Part of a small language model's weights: learned positions.
MLP neurons of a small language model. Each row is named by its layer, matrix (down: output weights) and neuron, and shows model dimensions 96-191. Each number is 128 + 24 x the weight over its row's rms, rounded and kept within 0 to 255. Numbers have three digits each.
A block is one neuron, or neurons of one layer that tend to fire together. After each block is what it responds to, as a language model described it from the Wikipedia text at the highest values.

L6.down9:142128107127097104108090096122161109133138148099148140155140095160147123099129149167068193127139105137066152106091074118140116108118128121152125104120132155157075140089127146178184124117105119093130169126128127104146173120092137117139109121120126134141126141106130104132101130143120125100
L6.down38:105089128128148141115140127129107096143170096176148131168128098153155115126130128159033155134073115093166154118102089129150143138168130116116107137134119139115146122177125123104136133125115116122120088145126142111105103169164176138088131146096125108133129126125158104137145180156088099089
L6.down133:121142119126164141080120088096182152137099113136131142128149168099126098112098125147112154114127103107162137106114115133114080113158176091121103166167129092145179138118112151116113147082151117093109158129154141134178118137129117166166115091165114132144116143114118113145130130132156109091
L6.down145:135166134101108111139127155115094133128136094113157171117114117137099117173096149119116133151080153114100110157105091131076127140112116084142117141099146150121123139155109148168097119129131088171134134133100096102104112116175147105144109174103115148146150109147109100113129116155116157103
L6.down198:125095149133128164156197134106116093128119091143111144129169125127110095137190147150109128081152093131120100123125109119110102119094132133133151138155113131163124124093148076156112104138138142154115127168113159116099121109150169126151101134089118086038151126130165102120164168138147115105
L6.down254:109169113103133153079094138121141166136113131124126152143135147115134077131101157135158130119093127138149140076132126112107133117103164122129087128141087095164182129130132157150141159124148128102113181117145147116177123122126136172171068107147142094132084136140101139150128112124152116076
L6.down331:148151135129077113146131169122115149095099116150091124113129090096088116121116129144122096121152099122173134109122112152107135173153137148148123135106160187115116120103167103159114112123089121132140150146127162080127153088121193120116162122135128114113122125140111120150152135082112125126
L6.down367:171112176144192147116134115114166169159101136117134146145105116099140118130122116145135146124136141102113116160114130144192122123084108149149118175147122138116156123156109096129116103098140071093117128173123113142140146131177200144136129144114115116120117168154138089105171165084139092124
L6.down480:139114152131123097123127114110146095142135150112088091145157138108101119131121116134091125104157146148155124161140094150163104149123138118128126119137124150112107095131153118164112141129121111161097113172117142128127144100100159161119120110128124166093123160135162079082147153146144145134
L6.down510:121147151140154116145185104083123136129120090132131157131126127115131104140132122093147116129131118129133143144130099134137119152131130159119107083138167117155101143127114140156090109125133104120131128154155106103129188142138149133093117160179150104128107158110156163121107171177132092155
L6.down569:153096148078104108099128121130154147134112162159137083129098161087113154165119180134147086140156132100143113146110103140126175160105116102128103144067100112151171118110129136121120061126120140137067118160109146129086134170136133140132149122138088125136177134138121102149158123107123082061
L6.down580:138144134118146147107099157098178122124134078109131161118117184121114152111132142109146142206117118137123145096108116133120119136129122175181120140137113135114083110133158170106188120123139127123150106149144094113128082104140161134120107112131080089127138085171154178064101131174097149082
L6.down587:125102099111140161101154156099136172114137085158115110102103120189115096128121102159144144156119151140120109162055099076148171151068104158136119132131121136157133124143116109129165087123134127144147133165149142096113115105138137103094117141134127130077137117144151147150148145141141077109
L6.down626:145151168176115166139118148114135132115120085128116103111105144091143161151154164105129158162145117124086132104108113148108152156114111112113103131134117148101110107148153154155136129131133144079138163152070113140134130130143155129159133128127104168103132092122127131159128135153085115122
L6.down633:095149109104116106145104138143140111138123129119135113081133140117136152158145140142143151154114155110159164118114149165153132108170117123132102161125188157120177102112173158150133114123117115112130113130144106125119105113097155103123153178121084138113104128136140155124118163111131092159
L6.down675:126121135127146088109125141156144148152101102125115133143116091128122125128117092115118165133120146094084146110123133146131141152155142072147117099188121101098100146121167151139094159174143177176062137098154111150160154119103114101148159136135151152109135101125103122119092125116125133162
Description: Date components before year

L12.down601:087140115124111101125130093125138134157136090110114164151140123134101135126120112118142157157155136085146107162140114118114122117147102131124157134134138139096133118105166126170126151122112167140131076119152108110114137153134131109172102126105136176139112150118108133167139096115112093146
Description: Decade digit in years

L12.down741:120144140128096113168150167104175131111079144118133083136156091132122112103160119145140118128136114155130132159170167123110149130138099152129124150162153133100157148123101149151142112129109148142172172137166137121142116155088101082122159108123138096155139167126153111154110128138088143153
Description: Tokens before dates

L9.down131:123157174142135127137086155100116158158136117160171159107162137158119125128118136125175111117166121113096083112073130137145105123154121147164120102085144155088125115125139124146099120081141128152127086124141146140122127191129100097109140103104173119161113131163118113103094127123070175149
L9.down174:169142138143138132136115155140100072151203113141121118135174155138167106140115140159114139104100061144122107112120103145117127167137073133122147122117109119131151086108182129111155172110108122129165160166167124161120077135102102070092118112143102099152149163154137116113128133144118137113
L9.down239:128160125116133144123166144131124127127148162150101107126158149086128078146089151156159134084130126169134119113129116107114113181125115155130101122100137084111141121135153106114135137135103140121124181122152171140165115108119118105159122109128152127140125144150093121166112134131119145127
L9.down429:101126135144136117140154128126135110163156129123160130123105151125163107141143137110162140100163115182087081142119192131160080122122101126134131102124127146160139045098094139107129127155119161113134136150144121152122127125123084086091120132084132103166113161162100120100135127120120162091
Description: Year decade digit

L6.down39:166104107125138120113111144175130142120158142125096145139107166150078120119088160112129131067091090130149126139127156144157106111131129106140137126164101077174112122138137129114150089094145149148131139085154102137135150088121122124182115120098145142154150095098138104129105086135128117122
L6.down129:097126076133126170129128070101121159133134141131119125141119121179146099128116146111119186136117105135113132109159115139133124123111106096149080125137111158140052124135176158167172144169153116107125136129156121116179140143160123121145092156114115130081124107133141098149113153131110083158
L6.down149:140114143128078129138129153127086076150145148130149176151094121108127108179117164128091123102133127101137149101148157119110142156123130111166081115105151141112101164124103127155135109124145158132128112139121102134123133146140188125122126132119116156126136177139156125117114146108097129195
L6.down197:117136099139111154156137101162107125155146139141120110138144132130146114141165125183143125119138145126107138124141089121101178125110144104130114126116129103123160138123119116113106190159112129131139124114131117139155168048113165101136186141079119142122144165170129181073136138106130132152
L6.down267:085128156139107111154130072094116119104160146124171180158135165137101092149112120148116117125138112101124137122133126121140130117142133089157148088131123120151082099116143124131130136123115152130121096111142099172154112137158108123117133131140139113096144123124129141114066137109152131105
L6.down279:145132124140167104151139131122094112143144132086131170137114116161101091132155118156128132150127145176153133107081120122158128125132095107103100122030126147128145117107105131131165098149127136116165106117159104126126122216130126097138123151084135102157130123117123124118154152161125146135
L6.down285:142112100130130147153151136151102098099131134121124130156109127144156092132110123160104102149130116171077107147140138113131153091125148124117110080139154149161100144119107156124125143130112111130131163143122073129139168135119150181102087151188080161116087107124138108090128109146113118165
L6.down309:153118132144078143135127126138075137154139133125114174123133144118157104126091165135114165147107141115148120146117077131206135151089084106115095141159123111113111126144147094117123147135150161144092094118076156108116135141116068110116127094066156129097134146103121120139157129121120106165
L6.down457:118092125150104128157118091106109121131152106121119144099107126157117098138095176137124158179129110117123163117174116147108116119110128114124165146137184110115114161114112159168160146137149113126114166086126113152150089107122153127179116103164147128136135117130078159102149117130155102144
L6.down461:136098096157084101149128087105109137140092143129151151148160145135115105119149112151107162098134109130154115117083105099197124108183150144185125131114137151133115107148159128157173074167121119109136137119162059116129089188130183118129101124146107111153151123132165126123143130124063136123
L6.down514:153115137141111094114104110142116123144122104122137142127139149162146136131123132122143148149106129148096082155096145125108156098123115102123158164110122123142177095150136125111107145118155059142133113069152155111134101152157137139113148126130139148184104134095130159126158164105167138120
L6.down543:138106127160159151135118141101129066102126124199113144106147109149096131136115101160153080159118086167113144159125096086136131142145131098097124108124108106163152156167087175082108128115135129149144139182145135135140153099118088097136097145122150162141179142145119109148110120108146097151
L6.down564:142127131153105118148173145081117127111132119130167163117114116149142082124115112136097130131100141137122131127125130156119105128103127068083131141123127149094121122145166152146106167142107127129128136115115129179143093120155097148075133077128142101121175140156149144164105185127116097122
L6.down589:139179146089152135173100131126104135103085165099088131089124155148155133180120100133151115136111134103177177162130157139147129124108119159126127125161123168156115123071122142134160138146093161162158145130132119137141147105087091124179141128099145130122124113156107175146108133125094136147
L6.down618:129083126138083124123130124116146120092083139128125118108112057143140163168159116101099128181137142138154121111081158088124098143130086110122138178127141058108153106124136130128138133155116149158125115129132144153164127134130109106121086141103177095140105107132111095112179145135133152114
L6.down728:113148145160134107109118130105132124117179105111128151129158151142110125099129100127150110130098177123122150123149142120127140128108098111132142104134126063111181124125135124065171117170105146140133106160149133117160089135103170112128088113082109144135128083105134110162075121134158153163
Description: Year second digit